Part of a small language model's weights.
Size: 4 heads of 64, vocabulary 613, 10.6M parameters.
Architecture: no biases in attention or MLP, attention and MLP in parallel, capped logits.
Training: 355M tokens, 5411 steps.
MLP neurons of a small language model. Each row is named by its layer, matrix (gate and up: input weights) and neuron, and shows model dimensions 0-127. Each number is 200 + 20 x the weight over its row's rms, rounded and kept within 0 to 999. A neuron's up and down rows have the sign that makes its largest values positive.
After each neuron's rows, "fires on" lists the tokens most often at its 100 highest values on Wikipedia text that the model never trained on. A number after a token or word is its count.

L9.gate269,200,182,199,218,190,177,193,201,224,220,201,235,220,205,212,209,213,203,234,206,180,187,189,182,196,224,216,192,178,177,214,199,196,217,189,177,152,179,199,174,183,191,194,177,225,215,167,149,173,176,208,210,169,165,177,242,214,153,217,190,166,209,165,194,207,184,182,204,163,189,203,200,202,217,175,206,169,181,229,178,216,190,200,215,187,212,202,200,212,181,191,194,223,159,200,213,193,189,216,236,201,171,205,222,180,183,193,235,226,194,234,192,167,182,227,186,212,196,180,168,229,175,221,185,204,197,214,189
L9.up269,227,211,188,194,190,216,227,229,196,206,235,196,235,206,212,216,209,185,217,233,175,221,219,205,201,194,164,213,197,210,185,189,154,201,198,211,185,247,214,210,176,239,187,218,183,221,189,235,173,189,192,213,180,212,187,175,183,242,199,197,170,166,215,204,184,172,197,197,164,194,190,203,202,203,215,224,212,243,210,225,206,219,209,212,185,187,196,200,215,217,203,184,195,192,200,217,179,209,181,202,209,178,227,185,192,194,204,191,225,187,205,208,213,203,199,180,208,188,206,174,203,193,215,206,221,209,209,233
fires on: "o" 23, "g" 12, "for" 11, "ag" 9, "ic" 8, "c" 7

L9.gate492,193,198,204,204,165,207,226,183,242,182,227,191,225,186,207,203,188,226,184,255,210,206,204,178,184,219,181,188,204,203,200,158,238,205,179,216,160,225,221,218,186,214,221,230,201,211,169,189,179,232,201,204,213,208,217,200,240,165,225,197,206,196,233,168,207,194,222,187,211,198,202,203,192,196,172,234,220,206,189,221,214,237,188,210,183,172,185,213,202,218,217,161,170,215,204,195,224,215,182,221,219,216,200,238,197,208,222,196,201,189,171,176,230,176,219,196,163,154,181,219,181,206,192,217,273,198,206,203
L9.up492,208,228,211,198,179,182,221,212,200,196,232,230,196,203,187,200,215,222,189,217,192,193,200,203,230,258,222,181,203,183,179,196,198,217,175,209,191,200,204,189,231,186,213,234,139,170,165,219,215,202,189,207,184,209,175,221,201,219,212,183,218,195,172,202,213,231,203,184,217,203,228,173,157,207,185,223,193,185,263,212,177,194,216,185,191,187,200,209,233,202,255,207,219,214,154,177,215,214,182,205,218,218,222,237,206,217,191,163,202,196,194,215,212,199,218,191,167,183,207,215,186,185,209,229,208,215,231,229
fires on: " |" 82, "|" 11

L6.gate161,215,188,199,205,179,245,199,167,187,218,205,184,171,209,171,197,222,215,200,198,208,253,187,185,159,176,184,207,191,206,207,215,245,167,233,222,223,222,205,179,209,191,201,168,194,182,180,185,202,224,188,208,180,134,207,199,222,184,202,172,195,190,220,207,211,212,186,225,164,209,234,204,195,212,201,198,198,217,181,220,223,193,198,180,176,216,226,150,221,225,171,178,186,219,217,184,212,226,191,189,201,204,207,167,185,192,183,196,225,232,196,170,197,187,226,186,181,220,208,217,209,218,197,176,190,206,187,198
L6.up161,195,226,203,207,231,245,192,202,182,192,221,209,201,201,190,174,200,186,198,198,277,215,195,204,217,169,188,190,170,162,207,230,232,207,187,212,177,214,223,200,192,227,201,158,196,208,228,184,208,189,195,203,189,210,188,218,232,178,241,185,196,217,188,180,219,190,157,238,184,198,246,208,188,204,171,200,198,182,194,225,200,184,217,197,172,167,215,167,186,199,189,170,183,188,157,206,199,212,185,208,198,182,187,198,204,205,189,198,226,180,195,154,213,190,232,199,195,210,211,156,184,213,199,233,188,199,191,214
fires on: "al" 21, "v" 19, "ers" 15, "as" 9, " f" 8, "ar" 6

L2.gate290,200,208,216,183,233,199,194,192,212,206,220,206,209,177,187,217,181,207,202,177,195,206,212,202,162,227,178,226,179,218,193,179,195,187,167,204,188,169,201,212,195,222,227,227,208,247,181,218,199,247,195,179,219,173,196,183,176,217,211,229,199,204,188,223,160,198,224,214,175,212,209,207,184,215,182,148,194,187,174,182,233,191,186,217,194,241,182,196,183,186,205,246,171,176,239,202,170,190,213,214,215,190,182,214,227,207,189,243,204,213,213,209,182,189,184,179,211,203,209,156,230,236,209,188,183,192,187,207
L2.up290,198,196,222,202,250,200,219,194,214,217,222,225,192,172,190,204,201,184,203,171,196,198,213,198,177,205,184,202,216,233,203,189,155,209,163,199,190,187,192,227,154,222,231,206,225,226,195,243,215,211,189,180,231,189,204,192,170,195,166,207,207,186,198,216,166,206,210,211,192,210,200,190,199,223,200,159,208,185,204,178,242,187,158,228,217,222,178,173,203,175,222,263,198,186,225,173,178,201,216,196,232,206,198,224,211,202,169,228,209,185,202,216,182,206,191,190,204,187,214,204,224,212,227,173,219,219,188,218
fires on: "," 74, " –" 9, " -" 8, ")," 8

L4.gate109,193,230,173,203,244,247,167,200,198,213,214,171,170,212,201,220,192,196,208,200,192,202,199,176,240,219,206,214,208,212,207,196,157,165,191,180,183,225,179,217,197,180,212,151,210,202,217,208,202,173,214,199,188,191,191,221,170,217,191,224,222,198,170,204,204,203,218,225,202,227,218,180,198,212,210,226,220,217,202,213,240,214,241,202,168,235,208,194,201,218,187,195,217,205,212,224,216,181,235,196,193,220,181,166,204,211,205,186,200,175,162,236,179,194,194,210,178,174,209,189,161,202,221,193,196,217,166,196
L4.up109,181,216,202,187,198,194,166,191,212,217,207,170,199,203,179,186,200,162,185,192,228,177,204,219,195,185,190,185,233,224,208,214,155,181,198,163,197,241,208,197,208,167,209,174,210,207,255,209,185,220,228,234,164,195,192,244,240,190,228,222,239,213,188,178,201,221,205,221,226,220,214,237,221,162,199,189,184,211,211,223,188,197,181,185,213,219,181,176,190,199,177,170,183,177,199,206,207,170,220,198,218,177,233,212,204,212,201,190,217,206,158,211,193,185,202,198,214,195,164,209,172,211,144,232,194,192,197,196
fires on: "er" 14, "G" 12, "Z" 10, "g" 9, "9" 9, "et" 7

L10.gate327,174,196,182,155,216,196,193,212,214,198,227,193,198,168,198,193,189,199,220,171,192,173,181,213,247,183,211,160,208,196,221,232,231,192,227,197,186,194,196,227,198,230,208,220,188,188,208,183,223,257,183,184,214,211,187,191,211,185,211,204,192,235,217,240,191,184,207,187,225,167,229,190,178,187,227,196,163,226,170,200,208,224,188,200,185,183,186,220,209,233,211,210,212,225,177,187,178,185,184,208,257,185,205,200,205,216,184,196,153,231,195,193,161,222,209,209,215,202,222,196,178,206,205,182,219,168,170,208
L10.up327,208,208,226,190,193,214,172,214,215,195,217,151,210,194,204,189,208,209,205,187,167,238,206,203,225,194,174,206,216,231,214,220,203,215,192,197,199,198,175,154,194,207,223,222,209,214,187,206,180,219,220,189,213,174,148,191,192,203,198,172,207,214,187,242,203,206,193,186,182,204,201,213,184,200,180,202,208,196,178,241,215,189,168,193,196,160,195,176,180,190,223,233,208,206,189,184,219,163,211,213,220,213,186,203,207,201,193,226,173,203,207,213,194,199,212,195,202,192,192,210,218,235,203,167,185,193,161,189
fires on: "ot" 22, "o" 22, "at" 19, "w" 9, "et" 8, "ep" 4

L6.gate697,218,193,219,229,180,191,174,233,220,190,175,202,210,182,194,172,167,220,171,219,199,211,182,215,183,236,164,201,238,194,243,167,194,196,151,235,149,210,211,247,167,205,208,188,193,202,178,219,143,193,178,187,215,209,195,227,220,175,183,194,185,193,196,175,214,223,209,201,163,185,213,179,189,212,202,169,201,207,161,160,242,226,195,211,189,202,168,221,190,175,239,197,198,204,209,218,203,180,187,209,227,179,166,198,167,240,239,193,191,223,194,224,214,198,221,237,226,186,222,220,204,218,220,186,236,207,196,182
L6.up697,221,187,214,192,185,173,183,210,210,224,178,220,219,197,202,231,185,202,199,207,210,184,190,189,191,209,224,184,214,196,172,189,211,188,164,229,161,191,239,232,204,220,178,178,182,197,175,190,209,247,192,198,160,205,214,215,208,157,200,179,180,193,197,222,220,196,223,195,205,196,177,201,187,171,214,165,239,215,169,198,210,213,204,175,213,225,201,221,170,174,206,235,198,210,173,209,194,189,178,207,224,256,218,234,168,237,212,161,210,235,196,185,196,187,237,223,217,176,215,211,213,187,194,204,241,183,207,187
fires on: " |" 100

L5.gate262,206,218,166,185,207,207,144,174,225,158,239,201,184,151,185,179,216,141,211,202,187,181,147,197,215,193,207,172,193,193,227,226,212,217,220,182,185,180,186,265,204,211,202,250,211,209,195,208,235,188,185,184,225,230,162,185,215,180,199,210,205,216,221,202,204,164,199,221,208,199,190,180,161,222,206,190,196,194,200,212,186,211,211,168,231,217,215,228,227,212,223,191,195,223,193,195,195,196,209,191,208,179,185,200,192,196,221,186,167,207,169,226,185,211,184,203,195,241,215,185,161,180,189,214,231,211,202,202
L5.up262,218,229,218,187,203,186,190,193,226,233,227,159,213,197,168,205,177,184,216,204,193,163,159,221,215,188,201,213,184,235,163,196,164,212,200,220,200,210,227,192,226,208,196,209,186,192,189,161,223,231,211,199,217,200,215,160,179,168,243,195,215,213,206,211,226,181,195,230,169,171,206,205,215,204,225,220,219,245,207,229,205,191,180,205,220,193,223,222,251,180,177,197,190,192,209,211,207,195,191,229,217,211,209,208,188,166,184,192,217,194,197,204,213,235,200,213,195,216,230,163,164,167,202,216,195,233,206,216
fires on: "o" 95, "ine" 5

L9.gate538,220,212,208,236,229,189,218,195,230,223,212,196,217,221,264,202,195,182,199,219,220,190,210,240,200,207,183,176,175,177,235,231,184,196,178,185,207,148,194,215,203,209,210,252,201,196,195,263,210,221,181,211,195,199,215,183,212,223,189,181,190,212,228,226,212,190,187,174,189,226,226,162,188,183,185,162,217,198,198,216,213,221,191,205,200,229,196,201,163,175,208,218,205,209,200,192,228,207,226,231,200,166,177,210,183,197,198,191,184,210,189,207,208,191,213,176,224,200,221,218,179,179,217,217,190,194,197,211
L9.up538,212,195,180,203,200,223,192,224,159,236,202,193,199,155,201,186,186,226,199,193,201,216,198,221,173,193,216,164,225,196,203,196,170,191,174,207,213,210,209,230,222,212,172,257,232,238,190,214,228,191,207,210,206,184,183,186,186,225,212,224,231,174,193,199,200,220,218,176,196,213,222,198,193,191,167,214,210,208,220,215,201,174,200,235,225,195,252,171,167,176,210,212,247,203,191,205,179,225,216,227,214,208,211,218,240,188,205,216,237,185,212,197,209,206,197,223,185,150,197,190,177,182,213,211,193,229,204,223
fires on: ")" 83, " L" 4, ")," 4

L10.gate78,183,223,217,178,176,192,180,190,208,214,182,218,174,191,179,201,158,215,208,206,210,222,197,199,195,202,172,162,204,192,207,235,211,204,188,203,226,196,203,222,182,228,205,196,200,180,199,185,194,195,211,176,183,214,197,199,186,188,193,208,197,194,193,215,217,199,169,229,204,182,157,190,227,167,224,249,196,177,202,188,230,191,202,197,204,190,180,188,231,227,182,190,179,221,222,181,233,226,216,187,223,247,185,192,207,234,210,221,194,206,182,200,223,214,214,181,213,187,170,204,200,200,185,221,230,191,198,198
L10.up78,191,215,212,200,202,211,192,165,171,164,183,200,184,174,211,210,189,189,199,189,200,216,182,196,228,195,196,181,266,198,199,189,184,202,215,210,190,189,216,213,192,187,201,225,222,175,227,214,217,172,176,202,250,247,199,163,187,175,204,201,214,206,196,221,192,189,196,182,216,199,193,216,208,245,191,177,222,227,192,182,246,226,211,197,218,211,203,190,205,185,199,212,211,207,199,219,198,210,220,226,215,237,201,220,203,226,204,233,185,191,176,196,183,178,212,202,166,167,206,178,207,210,203,209,229,226,197,173
fires on: "ra" 56, "s" 17, "Q" 7, " o" 6, "es" 5

L5.gate167,192,193,178,186,175,201,180,221,200,188,214,227,158,236,212,201,218,195,199,196,175,158,196,189,202,190,180,209,200,205,186,204,172,235,185,194,200,186,170,164,153,215,156,223,180,199,175,176,186,215,208,231,169,206,212,184,203,213,223,187,202,249,211,181,194,227,239,157,205,184,198,183,196,189,173,209,179,186,204,215,184,212,210,218,220,232,186,164,191,208,219,228,239,192,218,204,219,220,197,198,158,217,180,194,207,215,208,189,200,172,221,188,192,197,178,221,218,194,220,229,209,223,232,220,237,207,186,216
L5.up167,213,202,210,228,197,205,199,202,221,175,223,171,181,207,195,208,184,215,181,190,188,216,204,185,227,212,215,231,240,210,178,211,205,185,187,200,159,200,229,206,215,185,171,228,185,163,209,188,201,156,212,230,214,195,240,202,202,173,185,210,168,226,178,200,187,219,204,172,167,200,188,192,217,157,198,236,169,235,196,210,218,246,151,215,202,213,186,201,202,237,196,199,223,219,186,219,211,213,229,187,181,228,194,164,202,192,219,233,201,214,188,210,160,197,174,228,211,203,184,219,208,199,190,217,213,163,219,203
fires on: "^" 30, "av" 15, "|---|---" 13, "q" 6, "+" 6

L2.gate284,162,214,204,199,208,212,225,184,203,178,212,199,189,192,210,223,184,226,246,223,195,215,207,224,172,210,200,184,201,219,237,201,163,205,229,183,214,201,218,166,194,224,154,205,192,187,237,239,210,219,197,170,181,181,170,199,205,185,191,229,236,200,193,210,219,163,168,179,233,190,212,201,228,187,218,211,161,209,202,184,151,216,191,173,190,209,153,213,189,186,208,212,183,187,203,240,243,207,188,235,191,208,208,197,195,186,220,186,177,148,192,224,184,237,208,225,206,229,210,172,218,206,210,202,193,185,182,193
L2.up284,189,252,192,189,211,180,207,191,188,222,234,199,226,169,229,230,213,209,228,211,207,179,162,162,173,211,179,194,206,184,186,186,197,196,216,205,199,207,210,216,240,213,206,211,170,235,230,228,169,171,207,212,256,201,212,198,213,213,243,228,197,210,174,197,196,143,190,198,184,200,179,210,192,200,202,173,200,218,188,216,213,208,207,168,188,186,201,186,202,219,186,176,177,222,230,211,166,197,208,169,188,204,183,190,192,215,185,213,172,212,207,229,232,232,209,219,207,169,197,183,209,256,206,223,206,199,188,204
fires on: "f" 53, " |" 13, "uc" 10, "'" 9, "im" 7, "-" 5

L5.gate364,214,185,225,203,198,196,222,216,200,170,201,211,235,184,180,204,189,235,177,196,201,211,217,220,213,208,200,228,213,162,231,211,194,188,209,208,206,191,226,170,185,210,212,228,225,188,231,229,188,202,200,193,170,187,226,203,185,210,177,162,222,199,200,196,177,180,143,196,181,203,192,224,177,194,208,207,160,228,189,201,211,171,200,225,215,187,217,184,201,218,175,189,195,175,187,209,232,162,177,212,201,171,153,239,194,199,213,179,219,209,242,223,185,169,177,201,202,215,207,199,179,227,206,195,228,202,163,218
L5.up364,184,195,192,224,245,185,182,187,183,218,193,211,217,199,158,184,198,218,234,208,202,199,183,223,194,204,183,237,232,174,222,222,193,200,188,227,199,171,213,193,205,219,223,191,225,195,198,225,169,199,234,182,219,245,207,185,210,215,173,202,189,199,182,193,203,207,212,258,171,222,174,179,205,164,181,182,208,226,201,209,174,202,179,185,217,189,195,190,229,224,174,238,200,156,196,181,199,181,183,182,204,173,199,192,166,228,184,196,219,219,199,217,209,204,195,178,167,178,229,149,177,217,195,175,214,226,190,222
fires on: "k" 31, "an" 29, " k" 14, "ak" 9, "e" 5

L9.gate99,212,220,216,172,200,241,190,203,209,170,197,188,203,214,226,180,194,161,196,180,203,215,171,194,188,203,201,201,200,144,200,228,209,232,207,235,239,201,186,182,206,217,172,177,198,186,221,206,178,204,227,185,188,192,163,222,190,212,216,183,219,185,184,201,196,196,216,219,202,189,228,195,196,177,173,218,207,192,225,191,208,226,217,201,217,205,217,171,225,202,218,201,187,203,191,202,168,201,205,212,187,199,196,209,184,199,171,170,196,207,175,178,207,184,197,151,200,190,212,186,219,196,183,193,179,210,208,168
L9.up99,165,215,229,178,157,200,206,191,174,207,216,190,232,209,246,209,222,226,183,222,217,191,175,198,213,191,217,157,184,188,171,213,173,237,181,179,219,230,220,212,209,220,193,188,206,177,169,195,222,199,204,198,204,207,187,191,207,212,223,217,202,201,174,223,228,190,207,206,154,211,213,219,206,197,200,199,162,190,212,196,213,185,196,175,203,187,206,215,187,169,219,189,218,218,180,195,201,206,195,209,184,196,195,188,197,230,220,199,179,202,213,174,167,190,229,209,181,176,176,172,192,229,207,212,192,198,213,203
fires on: "a" 37, "th" 24, "v" 10, "ar" 5, "d" 4, "i" 4

L9.gate53,218,205,182,180,203,224,197,173,213,182,183,201,185,184,210,186,196,186,194,168,179,205,212,204,162,195,201,182,250,226,196,247,199,178,203,190,181,186,195,205,189,199,188,152,199,173,219,166,166,223,222,227,201,179,240,212,183,218,186,184,196,186,180,207,153,193,174,188,217,225,206,226,192,185,191,184,217,174,240,210,167,215,172,203,205,199,189,188,220,177,181,190,163,161,221,197,193,203,217,213,233,199,195,190,177,226,203,202,190,177,193,163,213,228,190,179,204,183,212,251,195,205,196,188,213,154,216,171
L9.up53,218,210,224,183,191,216,241,160,197,183,202,179,197,181,204,183,233,207,192,212,166,168,181,198,183,221,186,184,221,182,169,196,184,194,199,204,168,207,229,215,221,209,224,213,166,202,197,226,183,172,180,197,244,214,202,194,187,204,184,202,177,183,160,189,173,199,232,195,168,204,200,188,197,212,195,215,177,223,198,182,217,232,215,191,203,201,215,218,206,161,196,223,199,210,187,166,203,172,204,203,200,187,209,175,179,215,174,200,166,222,185,213,203,193,188,229,179,200,188,213,204,204,185,169,220,198,179,198
fires on: " |" 25, "s" 12, "es" 11, " for" 7, "ide" 6, "as" 6

L2.gate145,189,196,219,187,198,224,215,211,235,220,203,210,207,185,224,167,202,235,209,199,194,175,215,199,225,206,195,177,183,181,203,177,184,221,215,176,173,256,210,180,194,181,213,178,203,182,191,191,200,181,173,203,214,208,182,194,175,193,183,238,204,181,213,220,191,208,166,205,217,218,159,190,193,191,224,230,217,176,195,220,192,187,221,201,177,183,170,179,208,173,184,162,206,167,200,214,213,190,211,176,164,195,190,213,204,211,235,198,183,167,164,214,168,172,207,208,242,191,167,216,195,231,170,223,195,242,205,195
L2.up145,204,213,178,193,195,228,207,210,224,198,165,216,227,194,203,170,198,203,223,217,186,197,199,173,237,183,191,169,198,201,219,170,169,224,214,173,192,242,232,218,202,162,191,193,209,187,178,222,193,197,164,202,222,174,166,222,193,201,222,231,188,243,181,204,194,185,184,177,193,196,167,212,213,198,207,208,211,181,199,192,180,162,241,176,178,178,172,193,201,204,170,155,227,173,205,216,203,177,182,179,190,188,193,195,220,212,215,221,206,167,167,237,201,170,203,206,249,180,187,201,198,212,194,229,192,231,194,201
fires on: "iz" 30, "2" 17, "er" 10, "um" 10, "ist" 8, "9" 5

L10.gate278,220,207,200,205,205,195,197,231,212,192,212,216,208,186,181,209,192,199,156,177,149,219,204,188,215,177,162,213,166,213,206,212,198,271,196,197,182,190,219,173,202,183,192,174,174,202,218,196,197,167,188,189,181,215,197,200,219,240,193,172,199,216,185,229,190,200,212,216,184,215,213,192,206,217,183,177,238,173,183,223,198,177,201,168,214,186,178,202,218,210,194,239,212,223,184,209,194,205,195,230,217,172,213,230,199,248,219,177,154,215,161,193,200,215,176,184,194,199,167,171,215,183,204,186,202,190,178,237
L10.up278,196,215,212,197,194,227,195,169,192,159,194,205,215,241,215,202,218,222,206,205,158,233,188,165,217,191,179,180,213,206,195,205,196,220,197,194,183,214,174,205,175,211,176,171,205,212,213,169,232,186,185,182,192,192,230,191,196,202,180,202,227,206,240,178,185,221,208,206,187,178,187,193,198,192,197,186,202,206,156,219,185,191,199,208,186,224,179,242,193,190,191,217,202,198,160,231,176,215,226,178,183,185,161,211,187,178,206,213,191,204,186,168,211,233,198,199,226,178,193,160,159,204,167,172,208,225,186,227
fires on: "9" 16, " 199" 11, "ity" 10, " He" 9, " 200" 6, "6" 6

L4.gate647,217,212,203,220,194,213,187,180,227,195,200,174,165,176,195,188,197,197,203,215,204,173,188,216,194,191,215,189,212,201,237,223,191,203,190,191,172,202,131,208,215,215,229,177,206,217,209,178,201,228,184,171,184,232,174,158,233,206,182,211,208,245,191,194,235,202,194,218,217,186,233,194,205,185,216,202,194,192,219,164,186,189,208,165,234,218,206,142,223,156,169,181,163,191,219,207,202,227,223,228,209,180,196,190,236,210,200,168,201,213,184,193,174,194,202,216,197,192,199,207,185,203,228,220,201,187,184,186
L4.up647,210,163,191,180,232,201,180,230,153,199,194,227,196,189,206,217,172,187,208,175,191,193,198,203,210,207,158,205,222,207,198,181,207,183,201,233,190,156,194,230,222,202,197,193,195,198,188,202,231,174,208,182,187,218,174,202,178,174,197,194,171,211,189,208,202,184,230,200,204,177,175,154,195,216,228,225,209,243,205,237,188,167,171,221,171,179,224,205,209,216,221,187,193,190,184,172,197,220,156,208,216,200,174,194,209,194,165,175,203,170,225,219,225,201,213,206,182,197,195,176,191,202,177,189,218,218,233,213
fires on: "ome" 26, "all" 16, "ame" 14, "o" 11, "an" 9, "ap" 7

L5.gate9,196,212,184,221,176,219,200,204,199,240,211,220,209,172,200,181,191,190,235,181,191,192,208,209,232,193,203,244,211,160,185,176,200,164,202,190,189,213,192,201,208,192,187,192,190,192,182,186,188,203,216,195,221,209,187,175,193,198,195,231,235,181,238,217,197,213,210,215,196,161,197,220,226,225,173,192,188,248,183,177,196,170,190,200,186,181,225,163,228,195,207,160,216,153,186,196,217,200,209,202,173,244,191,227,210,228,181,226,201,193,205,207,197,232,187,204,196,160,191,200,202,199,170,182,195,177,222,186
L5.up9,191,214,211,204,203,197,213,224,221,194,212,206,182,201,195,209,212,199,213,210,175,181,176,230,212,223,198,203,209,179,187,192,174,203,207,205,217,203,200,241,184,223,155,192,210,172,185,210,171,230,215,154,213,229,205,207,190,224,221,234,211,170,166,181,195,204,234,196,236,195,202,172,183,224,186,184,170,208,192,215,222,182,196,193,212,206,231,174,236,191,204,165,203,205,197,190,193,226,153,196,198,199,206,212,189,201,204,214,200,178,193,202,180,199,160,205,193,196,202,228,202,207,203,201,164,218,141,204
fires on: "ct" 27, "en" 16, "an" 16, "o" 12, "ame" 12, "ly" 5

L2.gate510,159,184,166,185,228,213,211,181,201,207,236,238,197,189,180,212,209,203,243,188,187,175,200,224,205,182,233,204,199,236,216,172,154,201,229,204,179,252,229,187,226,192,169,183,204,214,183,252,170,187,178,211,189,208,176,199,202,162,211,198,207,209,212,190,211,205,164,180,220,193,208,187,190,223,201,214,190,190,213,209,201,236,214,223,195,170,165,184,210,189,175,215,185,186,209,252,191,196,218,225,220,188,200,200,198,212,208,209,179,203,180,220,186,243,187,187,253,224,201,190,188,235,220,225,206,206,195,182
L2.up510,195,208,190,202,185,209,211,185,182,189,238,205,204,202,214,171,196,164,166,191,218,194,191,203,173,176,209,182,206,233,196,165,216,200,179,227,202,234,157,226,180,196,214,221,223,192,237,176,198,215,212,191,191,165,184,198,224,161,209,196,214,215,208,187,192,173,173,213,211,197,188,225,190,219,218,185,185,205,188,167,165,229,181,150,231,209,171,204,202,210,156,187,175,214,217,196,241,220,197,220,179,187,175,232,191,193,175,205,217,195,215,173,193,198,242,198,197,208,217,192,207,225,198,195,199,227,197,226
fires on: " |" 34, "aw" 20, "t" 18, "-" 10

L9.gate425,199,187,197,230,203,197,204,213,201,241,188,193,254,204,218,174,186,200,192,194,217,197,220,232,208,232,180,206,196,205,203,199,239,214,209,220,188,176,153,169,224,238,187,235,221,216,197,169,244,241,180,236,208,194,200,187,204,201,219,213,196,206,196,178,229,192,190,204,219,185,178,197,226,202,230,183,200,209,223,241,193,224,195,235,216,155,194,218,226,181,221,187,199,197,206,212,181,231,222,199,225,204,218,210,202,166,160,179,229,191,215,210,229,203,206,207,214,230,191,199,210,227,199,167,198,166,205,203
L9.up425,208,215,187,231,203,221,187,196,168,194,210,193,220,213,189,234,204,230,198,190,176,232,178,178,178,179,185,208,176,194,202,240,190,182,214,209,210,216,215,191,218,189,220,205,189,199,193,183,141,210,227,194,169,179,225,170,205,227,169,220,221,188,193,191,209,173,216,229,211,257,197,198,203,213,205,206,227,201,215,233,209,198,221,196,204,183,223,202,212,190,189,190,197,173,213,251,174,225,186,197,217,190,241,180,212,199,247,185,258,228,214,201,186,193,189,167,219,206,188,200,207,222,189,206,199,194,215,171
fires on: "l" 17, "ent" 14, " cl" 10, "ary" 9

L4.gate601,209,216,234,200,200,180,216,196,197,180,171,228,202,184,194,156,178,226,206,187,178,185,205,222,259,201,230,223,194,201,202,198,205,235,224,204,170,205,196,178,199,218,210,205,184,198,204,180,177,168,240,210,187,213,216,198,212,195,215,211,192,250,214,216,219,209,233,199,172,206,201,184,220,187,183,202,206,177,190,192,160,173,196,200,208,186,175,209,213,190,199,209,200,213,229,197,241,176,205,204,202,191,153,215,209,222,201,214,184,198,239,192,174,190,158,187,192,162,211,191,225,186,229,206,169,203,170,198
L4.up601,208,214,187,182,217,174,226,189,171,184,196,181,197,193,222,202,185,212,192,216,212,228,178,202,180,172,204,230,193,205,198,214,189,207,231,209,185,195,163,206,189,216,178,166,202,186,181,224,206,200,245,172,217,212,183,187,187,183,215,188,224,191,195,178,184,267,189,226,205,196,200,184,207,215,182,213,205,208,206,201,214,182,145,214,238,229,223,191,172,220,215,224,185,207,212,247,203,199,182,223,187,207,193,171,210,211,211,162,176,195,218,205,171,181,191,241,207,190,204,185,181,203,177,200,233,201,205,193
fires on: " 199" 37, " 201" 29, "ri" 15, " 200" 15, "00" 4

L10.gate564,180,208,205,231,184,203,202,205,214,212,211,207,215,204,201,216,193,187,175,216,212,204,196,204,219,239,223,185,211,177,168,199,190,196,217,196,203,191,196,175,219,150,210,169,180,182,193,201,218,211,191,180,161,173,181,204,185,206,142,190,210,201,171,170,177,158,246,213,193,188,185,201,215,198,193,186,211,240,188,208,183,199,207,187,212,177,142,169,213,181,166,167,181,222,189,200,205,180,207,191,178,190,202,155,201,211,222,178,203,199,177,183,219,194,232,183,187,186,234,216,181,207,185,200,241,223,188,217
L10.up564,198,230,204,198,186,213,206,171,190,181,228,207,199,202,181,154,206,188,221,207,195,190,171,157,215,193,185,226,229,166,187,220,202,216,176,165,234,190,177,230,180,180,200,179,217,199,223,183,193,206,194,223,208,165,177,184,186,205,209,217,223,209,190,146,189,200,175,227,193,183,219,165,170,175,218,218,217,189,247,206,183,185,169,206,189,218,202,208,193,223,179,238,210,208,220,192,193,182,210,213,211,174,184,168,172,207,228,196,170,175,213,218,188,214,208,165,193,201,209,195,163,186,192,185,207,155,190,192
fires on: "in" 24, "ag" 14, "it" 8, " C" 7, " E" 6, "g" 5

L4.gate296,187,191,188,197,159,218,197,201,208,177,207,163,193,199,169,170,192,212,177,167,172,157,178,198,214,240,216,232,191,199,210,215,183,200,208,222,221,234,191,195,203,199,187,219,213,223,161,196,176,182,193,200,155,234,192,172,225,197,223,199,200,212,228,176,185,201,182,216,202,212,192,223,222,236,222,202,209,221,203,208,209,221,161,200,197,196,211,179,186,219,213,182,218,196,189,192,221,232,197,186,229,211,177,225,224,184,200,208,243,185,197,209,198,207,207,167,163,162,195,188,178,229,179,201,223,183,227,197
L4.up296,188,202,186,217,191,192,153,234,210,196,226,230,194,194,173,207,180,200,191,217,222,212,195,197,204,196,228,245,183,195,201,204,210,222,192,201,164,242,228,203,203,204,185,185,218,214,182,202,188,221,216,165,196,240,206,206,227,197,175,210,187,241,195,220,193,206,196,204,237,175,232,192,195,197,188,176,172,219,195,203,225,216,216,153,217,220,219,177,229,218,192,196,210,200,216,192,226,201,178,212,196,203,185,202,225,202,206,184,194,210,181,210,233,183,190,178,220,233,204,209,206,226,135,207,187,225,183,208
fires on: "er" 26, "il" 16, "el" 14, "a" 12, "en" 10, "o" 8

L6.gate535,227,200,190,205,173,209,219,198,197,197,208,229,239,207,201,207,218,171,221,213,194,180,152,197,223,176,186,219,191,191,185,230,201,199,168,174,178,169,214,191,226,202,181,161,246,177,209,165,181,200,193,193,195,223,184,189,221,191,204,185,182,212,219,192,165,194,250,189,188,212,194,145,218,214,171,212,194,197,212,188,176,169,196,196,219,191,215,198,177,211,194,163,159,201,208,212,187,176,214,183,221,172,218,230,209,182,187,183,190,231,210,191,220,191,228,199,176,195,209,190,226,186,180,184,182,208,190,220
L6.up535,220,197,142,176,222,203,193,191,209,199,212,210,174,187,171,205,184,187,225,194,154,235,188,161,194,187,204,190,230,222,210,221,157,189,193,212,203,204,198,239,187,187,264,211,209,202,207,207,221,201,225,222,187,206,206,187,172,247,222,209,171,178,181,202,221,194,185,194,186,219,217,134,210,199,189,218,211,186,192,187,198,219,208,179,199,192,218,186,192,201,172,202,194,172,188,226,211,181,186,210,222,188,212,206,161,174,218,186,209,216,218,210,144,187,212,183,169,218,216,174,224,202,177,194,211,161,226,182
fires on: "c" 65, "g" 18, "y" 5